Weights of a small GPT-style language model, trained from scratch on English Wikipedia.
Size: 8 layers, width 768, 6 heads of 128 (1 for keys and values), 97.9M parameters.
Architecture: RMSNorm before each block, no biases in attention or MLP.
MLP neurons of a small language model. Each row is named by its layer, matrix (gate and up: input weights) and neuron, and shows model dimensions 48-143. Each number is 500 + 50 x the weight over its row's rms, rounded and kept within 0 to 999. Numbers have three digits each. A neuron's up and down rows have the sign that makes its largest values positive.
A block is one neuron, or neurons of one layer that tend to fire together. After each block is what it responds to, as a language model described it from the Wikipedia text at the highest values.

L5.gate129:463537375519556484529511581530549485392430533569568442452494471454416602506498442468558495510449475427525499461506522578493612531476500548481522446458571513494545566537447512370554474481533555527562481408532391484526441411509509483486510482502506507557566537498527606533440517486547576574
L5.up129:479536473519524473526476520626457480530499486521571443575475571449464473469544505458519493586517539489538534446474573582520485452443554471486541408524516458519490482507512539444510489466512482597546441460540455502445528499498538506484515472465545490521411458508563467453485347451479516506
L5.gate323:491474558499554516407465484444539470490430504516570501500485439554652557529518474507409519510537513488440480481515475480510557519510491403519519538490513575528549534491536587529495433499510607472597526489448451408361490466514558570484534480400458464433428542542460520495462439503526495439
L5.up323:470501518593573418483420506535538428559496562428582460499394422548525407497532535495535474472525540442556515433523477507494517477505532451501563529520503512524463493556505363527455581419356418443550561510516365517400532495497515485521464523501511494469497448416435543567492512498543539535
L5.gate330:556495410394419504589502531483472505414528452573530536452491513472467535542497476469451458520491488392492580456510534580450461567463497411452559442501540343608515517529510507496548484512499457457439591529460494517538489472514514486521554576583473623477413548579344492547443502514495524421
L5.up330:550500518558421404454469488483545520570506487500519424537529389482370409438459544531544520486499471552517405506570440560525546514449508490516385522421548573441499444460501538515520498524538499389472524477483519480496572498490593445478458443460559434551481449459548462525442493522524535594
L5.gate408:520458514455491447524512523471431527444476484552477458491541472454594548491509400453547425537557636494447456492470536551480497462555444446552501422403469416453576523448557501554488537408508548471439500519544554606396464390560530462530465523478545450511479476466389518481581466494556473587
L5.up408:430501469453462465541456418535552560450522581577448487475438505545551487506456479491416420573508572517487495614443524547511547469500572462463492440478438466540531563517537472462537545509535418452512498460504530530480442391491412504570517432593521462435565536508553576498481435438519578554
L5.gate745:471554558538477531544482374547507533502465550581566516471447588460490522485407626495472521464413623528514569553498526483526572528559477486386503503471500592535516535492521490437510519428548565483461456442492440490519564469445514533473565552547473492465504560494444504557564511470554472533
L5.up745:518489487469528460502488511458511455430360604471451525513502496528508437518569473465547490403484509629573566513529424604543470526504433403486481439474461529511490527535516539568464563497503602491580503407542565420501566524461502497557553449497465520496366601471440523459540412439501473428
L5.gate928:436539507498500610439492517572438614459424452537434498482412476430508459544416499477522483599452514528445498547454501557559454482503521560495497519523520581502514515613510476494533470500433509483467459558481416460492545465541570576499518474467435548476541478533595556450477439420529512564
L5.up928:474580514471412585470530440514413538492575549424523452563489479584483538570466472498585484521554509450451516509499488572495462543487528550525531453437517535496417492548530464544523514528488486547583494491508515541462468504464577569530509497474522537522462530498438447493470556549453522472
L5.gate972:559458498469434429503527513533526579480480440509501529420510394550543561450549525477461425546504538412357473521482471574521490397528547497465492492495568563458510481581449522529488522606562510498551564549477504546560532542532538561514571541512496492500527452574533489466503547442524550479
L5.up972:527481476600482490511469440391470480478443501543485596527436510484445435513450511532551505529535572541379510500363526576529404543490471485521540471464556509479453457544516480487482556478633517461550683597474541521572462479446521509485498586463581524540443509556518517521516485451456518491
L5.gate1579:389573412435474418533436572492464467543509446554541475470478524457511442472493485482523490534611562516434605484503508456478508531470465465492620501528445484444529434534457513473506597437517485480502554503489485509474475490481489493533432501475475658523416546494493433580500513535518410451
L5.up1579:548555462523557458491452465496586540537496572461442561446507462567509445435484505471584525520508589527531484462472509495435573442502417526559452499537528583424542564477501503527429478435434463420490549567481538504433468476511479494537445517538529498536458418420485411560526597469453423556
Numbers and words naming events or weight classes in sports medal and results tables, e.g. "Men's 94kg", "60 m", "Men's individual Sabre"; also some scattered nouns and verbs in prose.

L5.gate94:402531569461561432508538514482424540536515500390577409459568600466476582517523494500510509460428505559417479414575494537445484550437626497542502440613577490528487443483402487366555584513606486620521499439489559538453519475451431517471488481496487526449482482547458519439433441474581490523
L5.up94:518565503532471510449530514490431600533482435405578505537544502536452423452415456483501462495526506557545438482435449415530497530487620414452481421463548520547522569498496404441584509550471553496431527537575493426534499525507487456509564504457529506501543504484483492531469431511542573320
L5.gate710:512555472510516445543479544511528576494505421491554505453520517513490441518600431549507475523429449475516529533505454502575388542476449536417482542473410558480532514451529440538437579515457526560555513497474470491517502544492523534517549508441487470549498446479463453499552429439413404406
L5.up710:510522487465508438507519470539468515477490463460478474503529530431521483403507549519547381503592516406472496557487446499510450530545534487475453459510473522557516546493484499543539475560442412510468562465450457429510544531551426423464414424490468511448516520507515544568461484513522462463
L5.gate816:579485566503578539517508488427567459529481495534554534538480484588453607585507442507470563513476498567454483561492531548463464553401489513554496499422506539571572556493469482517519570494517423551567509535534571558562524418493554462438470555486372635549504536578484474493549473548544489471
L5.up816:541534510464490552573515505555500583467499476430496507363485494452586417582540441478451419508425551527526496453512511477477407513427580533494446502452471517572548532489489530399532505529547533504402440494474541458468469555484440547532499425463499524581520564508534410428491589490455615489
L5.gate964:516555508499468567513584527429493452550475535518527491439514563491541512524490522498584512466473528485539422524633391496451560606501533523484577464538443513511545548608522442479475481468549499456508612520569512506502492554511563554524469502397458453469517487464476468433498396565433558509
L5.up964:492444504488500508474477460576551528447485530500580450403559528608466515460475505442567413456506479572555601493415486491452555518468491512530450518517471502517518578462518512550475602558411517538551491446507456543481525498477524483471477461465498481504406474441497422468450496523508532494
L5.gate1242:566547478554482501493510448457486489469549465543530395467435453534536548542482488511574589402522508464467511479565486538455445487475459607512522469541469443532523505462493552363512445521501548482537577537436513503500533467595643583453508543502486456498500532497447454454553569472513500478
L5.up1242:481520616551520433465407485433512566491474437448571563533439473527512555445505385490462543516444490380530509456475413534477522452493493535531469544457502577531389472529528554485436390545539520561536528522468518544469568444488468457501444484396586491450458440496471447585478503529500454426
L5.gate1367:537478540498453487410481497565577501526551443572508418511499606452487493524406521533500459458516514581486504573431590452415492464527517441503487614551499495444503512573561531509491499521519553470527525484430439527414477568417540574457594487486479541488550569548479494454457438477420525390
L5.up1367:533530605489494612438418521546521498505549568541509434468554574408555614529470470515475513475508604512453526465429444434457500446501370434573549474564416529525521552553545516482451500592560501483567514494513510485552460544410540538427444543494535485522492617516484498470465474470508436431
L5.gate1493:389485495477452431435484572380526516477499642515519381407549487453511473547404546468512427433491504399557582480513584512507507511458548489521469475553411380526498432576503483441535504520502461547450512506513478517512531450509445500441497488519458491491473550524474540433565447465477532580
L5.up1493:504465496490516451479548522415555534452491456506548469500527514447425596516464430508453513505467453487448541486485544419467527502484492512526488359499453467515551469522515518492489449481485476459422485492418516453465479518512460412494437479442462443490528573469564473460434527515481492555
L5.gate1504:557466572474462460441470500492438543496488502534514475514527450452421441612447493535576480499524557493519422602525507546473476424495509486447542531462415505567599450602615533487459555411504472430507441626509518453487533502502499560553427550552477357626543502517528636431497465480505483501
L5.up1504:507411475439413478446440551530431543509536538506437487468497558383473385490419475495556513568497530482522500501586445553527494477481523475472485493523507559433602481596540575458547552439543509468524382610614590492543558478507574521566483487473474453563504548585552618406486522530425462553
The infinitive marker "to" that opens a purpose or goal clause, after phrases like "in order", "seeks", "mission was", "helps"; sometimes "and" or "A" instead.

L4.gate939:415513529491486562479518534524508481516443519489440431470426445597463409494486470520466387566515513516493497532540442518423523498442483570480530518508555560481445473493532487609561482496527472429486549506461596450487525506516503576495434514495572452530519555512523494419495426554498529573
L4.up939:426447599465511493482451548552396486595351532503476545499599530507569475556486568586514448526556531525480512437540390543446419517492512577516498447523552487452457436529431449480514471547455524434512443525527524509489552543510554567459476415484485572451523537492556570486502452514497589559
Final pieces of compact number/unit or alphanumeric labels, often in sports tables or spec text: 3m, 94kg, under-16, GT300, COVID-19.

L3.gate346:525466450501481415564487609446442498563402433446567553592529531555532542481406487458511443537489518441466487515582521547594489562506497533454452580492505440582579499437557531509528544534506430436482514533394503475509525518500499468491459422514439526377480438451572516495465453574510499559
L3.up346:499479497471449453493376493476460495531538460443471556469505534535536483564518478448500544543442523440474568425561541482557494529530467435475510442517524575528469513391479522539523515476533469501543507465421549494584523523524526452448504518596488484499504485477555500446468515450459451498
L3.gate1107:531426500506521516505478516518404444548459548504434499602563493433426468490489519516504519432520536506522543468504557539508477502449583472401491559477537483495502535561588452448508445496465494506540550478465537533469503507464645525550484484480485582487475466447599588471605422590502575506
L3.up1107:505540534483485533539504551513557488498449512422623537480449498511487440552540531536528515508538399490507608507445451639485461466491466463483496512495482508546541488596511604447503493463434481490513563549511542440392437513587485547554458549457486542534463540486554503472425641565493555425
L3.gate1316:430609461490480507363571500490500452445511517544547478436527533389483486530484541546495562487600487540465503497490466499454372508517379523398511496446484530406483425470505450518499492458524481524542523548459468520418547511577538524527549525516558421494430447516555420639494579510560509486
L3.up1316:429468466431549516467524511470570571477559421411455525493475503464490449458539457514532513381536578508594507574465506438463488560477546448463480519492516549497628542565469500406421535535557416452440517427533551428519513508539534465490526499488592466426576450548527534441440493563534395499
L3.gate1513:525534527504466563510511512519505490494544443484441415496469612558450475459439439376428590568520543481469569493496475506504501517422536395487529559536534547535489595446510540536625438535394533536577472473498457461519524444472454528556503577492540479527495520497494506592511560548564509552
L3.up1513:465485582599537397469474433508569496530550399444468541489510418581487478567503457483438457514476440498568481515600512503511470538488510486586439470466495435533446534490557378576531495618485529457609475515417433495475420474559520450506472461479500481495475393478522456435412431517565452506
L3.gate1594:466590470483423548432596436535485396476500522557459445599461570495527450516532490501531544431557510486541399440420467482515548470518428491565638591494514508603523393464544436544509438497455453442476518487546530450513458614535416478444491442471484495470427502519436473498461478514574555479
L3.up1594:532486380487461472436595567547480525458481510556427470565424430491484544509526489463503512544481531592490493465413475556523556572630445506511621487431468429519539399588464499446442512463501545422547491520581332499523531495493442535492520474460514489397364575549554531514440501501548498520
L3.gate1928:427534533410543466566476487446421550513501464521481449476545549492495398451507425493551529421510440431456431498563479493564518482521497556479450496489598557527596501476639542563483470425552481580468498426460481507483427571450460436557555532463519497599466469460548504508508461516479466479
L3.up1928:397521493442483458484466497440470502465543499359380474564397438508497545483455336537586436452437438579564521479497421483551577491458510524415527458568473603640541490456583477438491510470467497416575528521538528501523524470422458441439482502460516558445456613474435425475478431600579446440
L3.gate1942:499618417529550551502447364541438458479435494471521568576516493528499533510567508429450532438501612508447519605538455532505521456571479415520381450564549475481434465505557463509558549439597510479550511587462571504620540413501512560503481497589569540480583527526428548523502458563478492453
L3.up1942:451596514459594415444453517513461449422464477524552539504539486601538501488594526497385489496537415436492528551479493510420436510579501418595459459484499478439541419511439542498575512491453457553478493531435452412583478388457593468483542510451531520446479450509468461472496456523461527488
L3.gate1999:470507455506573510505494581498440545417464381504440482465559413466386407496489492535552496409552459560558430596515593530428535510494498506459499421561484512501467542488476420535491503496440434496445526559500348511544437580525536413563517516526530531568532506511503509515464510489480479447
L3.up1999:519463473522473544461494516504411575463533500590480467417507465478415507488447584518421492494473523473542559444445531464418493500489577438463460523536495434388484540463584576498542565548507495518524477529590486471504572461484503517471469444482459474506404409459563549498437592515501538546
Final digit chunks of multi-part numbers, after a comma, decimal point or dash, often in table cells, e.g. 7,300, 55.37, 4-22.

L4.gate249:608546470520479525514467579434474479597523428460494477515440496475482507472494461517510503426458519406550538549477594539468584585423511572482452489444612483458459575501478559417560480452443424527572433529484446541398513553492526626529475526477523510488393516564534496492466428506465476492
L4.up249:531491444479563493470495459498556481510478471458401473526511552548498480529516489564546555449466507446483483562516484414467529497426578519543446526489611451557501461490529538519412429436536444529451542483612453443444548441435519468518413535448509431556473457571570477567506503552526479470
Linking words like of, is, was, or a colon placed right before a number or value, especially after measurement nouns (size of, draft of, elevation is).

L4.gate1420:479490566504445540488490480583534491462503541496444453496570531454542518540434518555467457528523527558429487514600473547462402608462515492438477512497603466596549494567401428477528499499528453509514385482515529443583460532433460525397571546493439473479483429514463459494493492379461564470
L4.up1420:474615476481521529504414464574450487494518589524545492520499554451557504495438517563544520503487457552445515500524520494532451509410482548405515425484533452536477518495510516563507495503548505370476421538487494480525453498515475461501539485460473478499506475536516547405511519478482599574
Function words that introduce a coming verb action, mostly infinitive to after plan, try, want or urge, and by before gerunds (by creating).

L5.gate28:529556461469421509512523538533349486508522526431513524520437499510495505437496411582607531470526403444562441525515457575489626497540458457609444531454503553539523565474448413519465454522587439484507514494469458489580535530508566541478534530418530511496459440560518597579455513591451457467
L5.up28:534536465478489524482621498588514499540472557454550598459474448431525495532437587547510501553560439439547400487611542476502499496489529438490529551504542580428625453521499568512543538509604417474532494576475484583558563492539483552447469440465513493543425548490457587580465573456566443495
L5.gate389:525545416522557476515530505440446463484502446516452470535629400561486525489477545572570498467553573507582424541457396508526539463454475462554423434496387486612539593518408448548463544511460492455564505510500525551473413548448487562525472579545464527534488551495470520535449487426496497491
L5.up389:513575400490542459516463561406488435553486470445460458484470459523414562478360551488591555501501485554553353593506450562479510468509428438511493474538515554468511453541468441423554468538412495498567463552520493506585514537485509500430526493512540456540534505499492510490436515465490378499
L5.gate412:500557460499487515495476587497488588472403567477388474572527570404531482533536574486383618540425461488526419541496475494460477540499551513503567540459408551503477568438559458527574582543524510470390483646587476482528500495535469508454620539527569506611493517508571481543445510606520457473
L5.up412:488597481512507472566542479513550472566409548419485413488465498512447495527395540428553510576522530462466565468441478479561469571514517497580455510482637474525441471615456504478438477590420483481578567497440569543488479350561506539516481522509525503447529521502451508449478504456457532493
L5.gate443:565507625534526418471549513568503474459422546392467624569544503536476449343568499594546614413527505513580496528467351500524498613553540543486557519504558559538564523443492371468465538541577475430443464557504482593524504484479448521507534472502443475533419499434436490471508540558460475446
L5.up443:506571510558501442509565505556472461461399539530515543626528488591487465475458541582553501452542604479564487542524439447520435590585513573486538557537534464570585549521472526480505469385549475410543480547497451488562454520516436512478463513448408447429428482468462492470495495476476537461
L5.gate1021:490489465509580398564528505540514407462438509479546426504434516464509608559451387427515615551539497471512515516500597484528445536497487542528480513370403465479483532607463442500472516477516546520577476422503457503532487508598590516508555542518452457546481489425543484522465544471392525546
L5.up1021:507439492514414525542506563486549537470453576438502498536478485581464523525491578595525516513505468482534532497515521508553467462524552490437481534445519521436562489536439512467531542482496440558491393515505533473475474545503409463569589563524552524473480584533467504473607503529579483611
L5.gate1056:549455545588498605601476552546554536450527605467578528505509403444448473538536514434426497493452480471513557511502473503442382480507524472462405495481513545492505533603549457516533536493529494413485499546638555566595494522499529486496521497598446396480481499532468600510475547452456538514
L5.up1056:481533497538503447547507503506507380478584570509488541539539479550487503551547597457569405609556533401418498494508406433479388486510531527506501515533534535449456493506515466499476525511580577472408515523472407527501417517490493461576465531436508468503475599528490491551427454412555497543
L5.gate1094:515476545476588481522486480431379492504462570480516470563467562531501456567489455505505483580489486488515515441625554543411502549460460490535473513509528459464413491471539554506483539437508491450479421505523500584466444467569509476521507567568505423563530506518462543505499580538474527495
L5.up1094:453489472538516517506478440479545453502538519486618490584533509613479552379504493538499471440469558499547536500564511415469437569563476439499491528504436474591445466506500502541399451491468510504496471475430456536521589463480438428479455430514553400500470543557443482476575534513538509581
L5.gate1710:523522483560430513475451469500459450505545494453437426512538575468447525520451502451525473516407483450577546552472441487508431527490439493559604522509490559565547494517493428594466529488469490558485451480466546507618490516589526518501540538528508517454493514534616513527365518476595492467
L5.up1710:487495506454465462538546462539517443557518450482514496556428492539546488505482503552457499514477571486488535417450446466524462446507413521568506516537470517473524420575384538573410437434432474509553375550509453521625595497599557507555506512504524488564462454541473566513420480493554533559
Tokens right before a numeric value, such as table cell separators in climate or election tables and measure nouns like draft, score, tonnage, enrollment.

L3.gate31:617550583492446503570482520423464514489535451533558469556424523461368474527531544471547485587482539447460501506463535496578424501576487444534494543529427478470494478471526419503538431557509541453393539501433513525524533586445507477433490516570521454502481534467513455481529446525527486482
L3.up31:479461522415471417541520505494518587426605412500573510446530457479440427502533563482506617458399482545488582532490449528550459451441624518476531444437446500579467538511520476545450578563493552512470517451491415477532427553520478527522520504465567519491549458479560543508512533530583433536
L3.gate169:409535504460504493449464542494467546486577496489437541484539526536529509475477497514538532527530418608577494555537477483503518483455537532490502509521479476520387471564587471587550469566497492481546570572547530482552496485454447550473462515452498547465600474463448520459489457427496503509
L3.up169:454526471491456555582428416447442581419476543572568517497438458489490525464447507626470491467516475527576447545520517508483569443472535589414595523442482463445438461587533457475502485531570474483486578531565514398517433540448524556509416557443536480508525546615503498457425570429445502516
L3.gate234:413495503460451500401412416511585490446539548649518556513527547401411389557479508505549501508560462420524499431567474500377448483450476496563445438386506493521476481478546472474478401492475550455500515512505523491424497518429510526536520536485507603571582488482524619451540424530527556483
L3.up234:444438544384486603506423430505500537501520484504515490459549484460421419515451513563599497571562548472541438510510510553475471477472478460504463452499580501638425451541554486520534443449493565552430469517500386469475515506518483550519396539497505485567434575428557535563474476398517524545
L3.gate335:511515548466467528471526508489507517453518478551479534501492483472512490505429503473519456528504487545617511500557533467439543480468480538499484428488502425532525516527521443606496503429503390465481406557530482539635424483514494533574522458587454498598450521540448479488468550542432498457
L3.up335:424491525535518535531467541402533506485561582658597531436506532454569462458423490610429406474539548435416514547586466514518530487532547447588566539609464523514456547502522477519537510537462526501467492520543532541486458425487477638482445613465461511448565509561596459425483485482485546499
L3.gate360:395473486504448562449484513461515552432516531491454535456432470472476467466498475432473469563569493534477463523503424472539502595491518497437481530488526484460624480514544498546480484475475521482547536460599540508603513506446439457402535479426542549492445455533409486514508549509496459448
L3.up360:473443488474443479457485561454513497460558468505522472424548548450430492430509602533514498448448513519465454528510365479501577497460489453541425516545442436500555496550595392630461501570459423460532517550527516467542488427546502481517432447479516516500512592538456547447536539500557470546
L3.gate587:488470495500469466465432514518468490476484495486539393416435483430392517514447450475481458528497461498509466574573444575457499458526529498472527452542507503560523504590559494512485517572423598480487500449632508477560463518472469493426388517518511536481489525523567516451500460522476452508
L3.up587:518482512459505475600451507491545503479455431544445493528498471499477563519442555493561426532515530482426476474546542597423553425518526494493580513448507536556516464517569587467524482495399520553517480482540519422553500521567516562569478538593449464556517474532518582475419582582492482585
L3.gate1012:503508448512574448472433486495442538525460642540529446463448535529497437515522486548459519500519444460425454525476459470515503451523515543548509474506482393466475561535465459499596456540534542344517527547437528497538529521462425559634487512449518479511470485510562450410453445511429473528
L3.up1012:520482502470598512577469493511526493470534571515459507460524556464527443571520482546537489471517461450454525498502459438478501486422476526524455460545530405506481470557459486626545421520575512520530486518448594545518567442501520503569473544446580515508481525620621458442446478396556503486
L3.gate1319:462414486439540492438453496526454530473529391497481509476592437441435416437528475539517527450561496516459448446456518495609499492447528494437584450474511506500503467544487498590514417498494557505419448439536543499658471582516520485535430466430509424532517553538529413457616445570549434443
L3.up1319:436462468553487502516425542500514518497512439478544547575545543408557405432478414519515538517560503486495476510602541546492491460524475479509596396583574443429478494522466506490537532530556511474457457557464555598621475556532432490553536458432542491577494543569536424378524401544555487461
Mostly infinitive "to" just before a bare verb (gathered to protest, in order to raise), plus "not", "even", "only" after auxiliaries (did not realize, will only drop).

L3.gate238:553495460474450533444563567476498564540514579503577461462467463556575593478455516514553515598443613468506529497480475456537452487581522619472400501514530504535500515472564461457578508501458467419518566432519460546385534509530451539461537447524651409559506467592448447520450517444484523469
L3.up238:528445520524540529512472506498486587447555502472456488508527462413486478508441413554507624528505480482442406541500487572477598584420609503542496500399493490528457512477379383524580580475432561514442584535464500484519676463590622526510461607555530497483409472451558536438495378517560517481
L3.gate285:482595494463513528444490546553446547530538446505498501434462368535480562534491461490527557456454458513592551445531514557505475611481510475514451375538542545556476513425460469456481526504554458487561560565455425505501455626451512433530530474543547526556492450535507490451517442410399534435
L3.up285:497507577508492534497539558444509532489528496515591479471534534551514536493513452569500465469505562533604556518517376529431416579455538464566518469505542566571570578463478506463545427492478452477530594558397412529495574498467471516554494485479534463518570434485470528491394494490531517481
L3.gate294:465437469504478499447592479555472535471423487530541468493498509460558569481552566335484549492520361521518502564485486475554544551441594526522537479456491475486446534559474517467567552527558408494518486549506502458485477502514368490531452565492426490517497419516547534543577502597559526517
L3.up294:542531496512519565503550453538514555507467460575580424490556503513445554411540532418452531513590348481490514554451504522512475439485565510526437524501441499486476475440444501521479568576538497510534414500521447496434485475541460528478419512498554538548502527521539511471566531655441511506
L3.gate674:453478465516435503575550481511493466522453539518480578556448474527387574490445494496480508573551417479451527535395491534505528511530447518479520528471404497489534499582428538469576419525441473385572522598510567524527444628548616472454439478533501515477441525482557480564559527536450432503
L3.up674:536469551542482484490499411483401512484397496500524525490509504515459503495522482498377447456492622528473494470492443581420461535530505483512474519433425514471525563515509505394563453520519582479400425581535508589513484434530441554529521505479491396481434443494592486472490526494413470526
L3.gate1088:487497554492491527440593477479529531435465494440511583525513449467482507548460457578549561483561432495503400466516491488531413476469495604580421464511560456514421486513541532535437495618483506482497514458546561561516509513451437559495454446412533526499420505396466457528499528490523535408
L3.up1088:448549493500462446528512440532579522455484467523588552492507538491562512447508482425572530406553491534534500503476486399458434491495511501539496507459483486517434515570535470577573384600550589484565503456471503631564451556543500577536518432480494374436496508471584538516523510504473469429
L3.gate1091:448522494458530512422581509559477532553442474482492482466441463517541542540481560497563545578559523615504549530535495483506580533562492491500418465533492544392566463600556453466606480361466536384501502469486448531505460490478494545523436509525507582485493490387491433508485530522527451502
L3.up1091:415455526407542458436556584468460586450469555430523466527447514474444494438518557487574433553482420509471502461481445496461460549548408471471515392553508548399512506498486448466520481519529497450482491490535522537543515546588436438455491514500509495542422510485525461504445537504543511527
L3.gate1646:588562503445432476586465402483545526458524435483550550467567412446476499510439520494475578430472447519390508539575451470579505470465544512534396433533608524454519533522424501522558450480470493416403558519406554509519483603514453421470518482500517576527511524485517497491501443550400490480
L3.up1646:461544507454447597499523582523488567479545554591501580431492560551462454474500555505517553509541509550531479533551434494437497493483546457529557491557552561605373586501439432430493586435451464482485435527440478567453476408468581471503464536516554503489548595442527550496532396439474559506
L3.gate1997:608413511448501471501468512551546472539519599506412477473510604541529610475462531532491537475493486543513568537481490461507517533332474470514463556508467457499554415512561457479549503575518508448470467543451480549589492577511556518562482478540465539515532543531525539432438476514474433532
L3.up1997:459505523600541435474514492524527477528556479468486486477487473398482497475456508518535643383455491520491476493548469527458556509512452492560455584480459471554583533515452530523513494516448541401507453569444449534450503473439537566472537537489457433497447530578548459479426549518484494429
Pipe cell separators inside the rows of Wikipedia tables, chiefly after parenthesized numbers in climate tables, e.g. "73.6 (23.1) |"; also header rows, plus occasional census phrases ("made up of").